Part of a small language model's weights.
Architecture: LayerNorm before each block, learned positions, no biases in attention or MLP, untied embeddings.
MLP neurons of a small language model. Each row is named by its layer, matrix (up: input weights) and neuron, and shows model dimensions 288-383. Each number is 128 + 32 x the weight over its row's rms, rounded and kept within 0 to 255. Numbers have three digits each.
A block is one neuron, or neurons of one layer that tend to fire together. Before each block is what it responds to, as a language model described it from the Wikipedia text at the highest values.

Description: Opening pieces of words split into several tokens, mostly after and, the or was in prose, e.g. foc(used), profess(or), cent(res).
L7.up809:101118164083093090113123170081171135109160098098092116121167144142142140151092148110111100125140160183152073153100138148118147114121188135133138098093162142131064118155120102142119136132160144022085156106043113144178116183108096093131090145149097125086131142138174122138115123118126205123
L7.up958:106101116160131177168116187142121114164153092172107157109118066130092084115074154159196116116061129176171152100106147090138117121102141196097125115196150132134121148125133102114117127148108143142130116119161177112145114178120078123154117152122134129135121136225128162124110093101112109157
L7.up1028:123098126126105156074163173108144123164084127124131163118089200163081067132079140121146195176145141153152137119131175124128153049167192122119108152096142108128165137155147096161104122121073140143145131133112160120191149172080101118136150163085136138188103143123110110118121117142096138139
L7.up1076:123122117060140115169093155148105123123122138115131173084102127134086130146111139136118116135176140206191116124079110115159117063150186090092125113103141108109102175105170117170120123095093176061087139133054151101222127123116122151137115132118094118101095088149130128090120063126117126147

Description: The word born after "[Name] was" opening Early life or Biography sections; more weakly, word fragments inside longer words (profess, ecut, neigh).
L5.up145:082109097117093139101097171169124105095167128118140116108085113075134089172090148108127133137147088137154121171143104080058100071182098103189072111137123129096122156102170145184131065187128133109113080128134112119112123117108107093149143117177122203111163146135155135128064128088108191135
L5.up158:095065106122150116116212110096110177136183160109190173111147146167181166179179098155108186197076175149145123120107178089140160167136133143117147116141121153106130111117146099110148083120121082131083080108137151111114097142201127088123077112145160097150113177113212155141147127113135077104
L5.up166:115115123128144131070056140179137165104170174175161120130125186135116151150151106199144111151139147182124102135116134076116197116147131101159164098158096159130085128100070143135129142175108192098087101071152103127105086095101105128090169156129118163124114126123095109140114173125142169096
L5.up266:159093088111161128066122135142118157149097143153120105109170172133043113161135164140155098102099142061183184227142150178160106097136186138119138123092173085097097115083150146075097150125113102114168097127080117105129139085174078138117152091130125148167160167108169138107171099129121140101
L5.up374:145130110094125117111110069147120117074208112194155113174118169146108116125134143177188100161111149132067152105097087089097102051196126119197113132127121071126116092130122121125162133189190134140120123142131175170158159134163086209134171093141077132109120147108121128170208101116139122133
L5.up398:150123149135120130107138158114119098094162165129176173166157147109114164071122149112210100109114089140151140130067101109115136120163116116111166134130126152143124122093180113157115102128128088089149154108176119112156136129133168086068091122115107100053139093078128159108116136100120110099
L5.up506:123135124146156108069162131071121115096171128098143109135118132169108180143154229161119085075182121107172160137142093159125133135166120151163109066116099137175132081105133107139130137140151126144108169145143087130129113125110143101163147096158145108148108126123157093109137034135168198165
L5.up533:123131138117131112126067149139099176084136156092139148145141138164090136198101186154161092112109173134175155141100152092122120068061156085087106140111069090125128075149126080140109066164107108158148146130142157122191079159100118150098101133121141171150176196058129118128142070111146152141
L5.up749:199126086135117104078120144110091122146177105152127097187100144092134152105155114119168158195084158105150133092078133149150161146108127130135131100110144174128140101132116123073221154151108115125129112140146142103094160104129109157118153140088097142144164162075077151150122070132080132158
L5.up857:079170129127146121059162155138180107089076176113128120119118097093108149104114141137136169194160095076112141175082134056139168119135105107154122072139137152154117149057153086124107117142086087072130085111118131125133154125139086157137113138083127146106128121067132149147149155058169104116
L5.up868:127156146133132150103098117112103185093115212129110112169139126094172158161076091169196152146100060130163175229092171156053082122112165090176144140187157110151103152143133061106117110141091114082115112130121139049098168157140150127076072085151138175105065152083106062124108131132106106154
L5.up1078:153147097108120113113150185133206153069171170148125160166110170116052115166138150129082073143094117147086140212107092125158138103207196126103133093087162094138117140085157123129154146158141107087125130175070120131140154171142068089143103160152097138143155153137169203140158067135136142128
L5.up1081:142125084160135104074057103137182089143204143117140103139114151116092123105135077087207111147125126118133136107095114104176141123171107129103149157111104141064162122134163118104147155139095102139105122148107192122181141105158139147135132048104106126132119115119128171083166068095144123116
L5.up1264:102133182169124102064163175139129126129123154087188094147129047157112124090173113156193157152104148109191145118130135153165140104168153129120184133164187130064085115099144128107088121104096162112135166097098111138159072186107138100101119104112036134104109121122119125120138079109127067162
L5.up1438:149100135102141105117116152155151146196119175146170138173141107101091120189145138119138116137110177153165100104171140157164110133133149141144088100155101143180106120115219106116160124102155131150096097110072084114075171139154079138087129152088165183153130105153133147155144198184142079105
L5.up1478:167117117124137112140074110118077149079116164104091153104147077123108191140109162115101116076111138119160177098126094165101159093142165149149163152162138146143169104148173118120074140127105107107165112132119135106128116143129163072179114129167138109098101139087111125130130083093112145129

Description: Speech and belief verbs such as says, think, believed, and the that or opening quote right after stated, wrote, said, argued.
L7.up258:133129113137152114092189038099095136093124082176086143110164115130173093144088099131137103122127156158125138144155050140103135146088180057138153154096180196150151136123122108085084131102151150190115158080112139114198095065097071163172178183195076113171106126115129099159101111071156098124
L7.up468:087193121119122111114180101149111155162066098117125116111101094144173144163107153099101137132078118182135152179102133121115120156152117099129113136209140130111125149123142148100127129123143135077062143129139179148155113138121099073116138128168120105105156128038140052136094095096118128138
L7.up862:118151168186101126142131126163144144118041180180084121130121105151121130151098148186037112089139185113143116097113152127141171127151140119092085103063125059138111092116142173077135096162138096097035142155125122159175051126120139129093139166123169102148106166084194086139195127136116120132
L7.up1360:109132129169131065147161135093146080085149101155062131133111152108143175175059117063143116123166069199098133152127098138179093133169130143126100101176153087132102136114127114123137176166124064144094135173090134120042121104163157183108109156120120116108147095126191114142167136170085140158

Description: Commas, occasionally semicolons or "and", closing a mid-sentence noun phrase (often a place or name) before an appositive, relative, or list, e.g. "Greece," "Acre," "murders,".
L9.up622:092150149177153132114079127185190161127141098087133096156102184099100114128143155118140131147116098186150120085131118096122154097054156087101110166093096167129167051165111150122071093121142159127168123184102171119093108106124119158075121057064070104133102151134198163122112204174087116110

Description: Conjunctions and commas joining clauses or final list items, mostly "and" after a comma (Oxford comma), also but, then, or.
L5.up136:129122108197155077103073128169168104098133126106168104133057154103161147100157143174152169141142106169105132139110184131121122116094088138134089136141093121111121130121083124116133136076131100121182075112164095102076105141164154093130094138164127111148143185123138149127090152166108160142
L5.up159:075134131139096142100132127153120105099123189119123145128090123128107189102010051144121139143138126126106091109168162092126095132165183138108109108140149173074125144160109142145120087134179127122093135139159108123115091075099171083107088109118089173089161102117100177113098128131133185115
L5.up232:098135113164142133120104135098097068182116120175165149139132163097167151138121113157099124099143128133133153119023171131203159089160185141100160123192103214082154105126130181123161127136130160129117097101128127088087167108146107108103144149128152121099186123063092111184097151162147130116
L5.up334:075159173135189121127137118175113094066077142142177086128143104216108156080152075137174130139131113143158129140100067115124208099119155142151146089174165160086146100129130123103124173129131130117163165148134132135080174105143098171133147141170160140158076049155119135126106135116084113160
L5.up497:097098151074109148092122133174120077112179110104142137067081102156156095154121097107118119197133130108101139112096098128088203160132104098170113144070116150123083127121114134160107147184092146092134131154112183134179145121141097117142103229135137108107152151090088153083120106150084131165
L5.up573:113126169122071107153121112144105072080173149137110127082074139109102131135128131146131105102146068157147086127094150163106156097131117085122132123111141136090135141116125093144069170113146094096181129141139166152157085041109127107136122139140149138175124155155108167121140123155112117113
L5.up591:112130110119131083144024126102076116139125157083046129171115077126144143135069101142082158191120079155117090150110106082152139201106168122164136093180102124105135125082159078132071174163115137130128146152122202119157068128160131143075180082149189117075111140132129152102181146153155077115
L5.up690:110189232202114129121124132129134111117147173156167100140145105124122137102082101143103146113078034172158141103051131123112151178075132151119148093123155163087138180093129105104090150119163117113105132074129219140125125144058132148137092099113177058128130050132174123107154124195177168098
L5.up738:139060077165178107123163110114054135111110123140137113147157103121105127152132173161118120141162171121151180113101056120146131106128107104185123170191136189203053128088194135109101119124126133114136107129184137116123198129136118103046078043108084119111142163140143091089123102100083148150
L5.up774:123122098176154105108151121133109112167144137060142148162137137097158080132118126164122129133134091117143036182064098125102139164163140110148102069141088129083121146112135154127157107120088154131142098142123123108132091139185147094144156111105177151099162137132146203156101146084146129121
L5.up782:148138118146123141125142107146086058127137138146165138147169056186122107153110161151097106181153120106081109144152086112107179120155144147158150115130124091106122170111110100138129117158124123087130139164173206130113083093125113090055191138119142154116116075170103151173097095179126152140
L5.up805:141113119133129104134114144111100163095148116176154157072093106100122136092162113138173162182089103213130156112125148142078164130110078166104123080114101141117169132141075077138059128101129155080094081080152150153136095134104179135097108136161125081136110102143038165110121109164213080112
L5.up938:100143169200078169113097091141170112121154206153185130143167097171114109105068112087117094137145089150138116155114107092171110140149151085146115100097159120123132072185107163097153125180162073106120147167154148160135116115166178176133128181186084091100119106093065153181098102111123171130
L5.up1209:142081197111125114129102120178120126154133135051128143035125094137103101130059162071112164161175082173132129144138094116147151092087151126095164095085128120109168148168081108109085147126125130166107123087086114138166104119160102120125139150112181095102088144117118151092130163107145122154
L5.up1256:151205166087127051157131120147132150125161193052156127124066095095074105050115145119088108129179097136110164153114093145134194133146128178193115141099109113142101132147064100150130069135105128095109118052100122133119164131160138152130100173122099127102149157116107152107147123108198119074
L5.up1307:109112135152081128155166137128110092120118138159133165134132131186104134184106100121133138140168121121097149081111130130129140094133146142118175184127146138102137133185139142082121130106136118146109109158137136150069185071116115119081167145129161156086126123118057066150107117145164179121

Description: Function words that begin a new clause after a comma or clause break, mostly in plot summaries, such as while, she, before, and, to.
L5.up189:153163082143114145152091173112091114142095117168093096107116163080140108136135104154131076083117178153135101100086188123060119085110114077139145114052089072135098180121134164183116146166091099196124221157134167160157162116098146133102146131154108113154111099125084144100091162126109113140
L5.up350:121082111091139114153073144113120119109124124160137163142128097116148186160158127151156158115177111125081120113134094133131154134091160119162145146197155152101196129046173110102100146123119137154168185100096122094103133112123195136079110121151159071168109091108117110156127184162118114151
L5.up382:143134111109157129135089163122092120114091119165079099081063122145099161112156051148146115156158083131099166141174142172126142099168092138143142092154122120096180167090150118131106181146188113169148125127102143125135150139104118140080138010117095153142153101058114170076192140146092184181
L5.up458:132165165182164142100185116170109120132116180137141079138115132133155122150144117126157153140151063205096109181083194143146125158134102186195127106103158155129120118122122077154084139166123176145094113183122160118104130091161101178124132124097161107115133115094117131134109158061181163128
L5.up520:181125080162193075145188101018097147151143131160125045132180127163159143144133120157153125141136118155136139158139150118110136150142108112090145118152148093116136100064152144164136115116143084147079109152109167170210114198139170091063140123131162181100125080146110114154076093126117112161
L5.up592:139106065151141106155118096105107161145115127119104079167125095147149126214180090189158145099121154135146169182146107114110082139072117110142150159139147157109129131126120152111115090153123155117145092120141169093158186134138096108127116157147129160180122115112123076081070078075120119167
L5.up698:170099129185134144139099126135096107151115115171105102072186144164129147137122137195136137181117071159108141086150102188165101149132116061167166126126073133077134123158105103130120114157116156094092171145122095157117161078099139097087113165130062129124138127157112125107076088098057099098
L5.up733:140090188174161095067125087127159103135133131149190110213127159108124149097146145139130101096201093161143144132084102108147089146086138085101172112152131126118113148124148154115152175101086090163132146120107130138116132134129159126155157168184130170143145135140090167160172109153157119096
L5.up840:106127087188116109153162132148122103145143173122184193124116079128135097138123112095106102154139108163081100206063093110131121154133132167160111137125151142093173153196118151098154122163140060095134072091153151117116129079131147107122145071150113098123118125156127148145211142110143153140
L5.up880:119114124095158135096080183105171080174119123158149059128117151155135151073125188149117146101137071162183152159136125150105180140135127151106092151127096089105128140153181135148099064099096100107179130146104125157116088106110135100103128101060139081131118063110115161109130103114154065181
L5.up936:157152103151114132152127123174127136087152180127122105112140131126110117068068124085172172172116063185153090110111101148090139150114139172069056081171130105073161086071141090128085117177158147171121113116087126110140106123184157165128139099182206156131126157113094093128179201159112085184
L5.up985:160145139127114103076140128153112176115173112086137190114089119185169151112073118129188175096098130133107110127133151108147149153103156091109103151119123154115151127159114149153145113150164105095109141170174100155127161094114197092094163152105101097130201134092099132179099150162129117096
L5.up1177:099151117203166064150141099123102168083102105121126167096134170174092134109161159156145137115033150211124096183177112096079116124121128195069140188125173124183088121140116132121190148171070128102074116163161138170192105119119122153100162153132102142091140136144129123159116096120136171162
L5.up1268:100089129149109101160124108123157128101107136132088155071168113182060151159135145116134128081142131166072121144155119113091100085153110087130099146125179146133172073122129159127127184168157119161117110061111163103146104146038114151104129107128065199151174160096128080135153085120119131089
L5.up1335:074113078114142062080164112121126098110139108103096121105126147159074131106179142159095125159120091146103145175101111140165154165120152167142136103100130076133096129130139115144129108116154147106123163125102126142146044095135114114088198137062116156142118142091101110090140181123128094175
L5.up1528:143069095132143122115055129112111090140115147084127078081173152158114124139142113151077183091140128176125173167132130162147135143164108140147152105170079146090092124106206099140134091100106094154134134140117182071094156124099139112117138139149174136097116137103056100159130128149114076162

Description: Coordinating words (and, or, to) that introduce the last item of a list or range, often after numbers or commas, e.g. "1994 and 1995", "2017 to 2021".
L7.up114:131163144159174152138170127098138073160143198123213120127145162117079125051163107088123166146108109168098114095082087118116179157148090061155112134059089160129138127155081154181100161119157167153141106112149109118152106079149093134164180116088129061135136137088067224141149143138171154138
L7.up436:090068218164156088130108144108130110137111134081147179144123099089093116118092114111063174122070072160163081156134122096136096091121117132071082076075132148070145149170096145080137115135133125104165124123189110122150091138109162130111158137142120206108123187157091221146132156171109172130
L7.up849:178120088114170111120118096145064118140076140153077102122177149134111161151163157149093113155061142182070096128175128163127153156142079131102193106133128135102197106052177066121047127147097103180130166113082093104096171076104132140116151143200150152094134123121157115174119093129144115177
L7.up1140:106112162123123100119094159227148116080158107129139107072095165047090110110152153144090145138080105126172101091098079162069141118080131186150135123136139156159133107105183180140153173167189174142133142136138137100106094133115143138143124083128127125141120174078110134084120172161098064175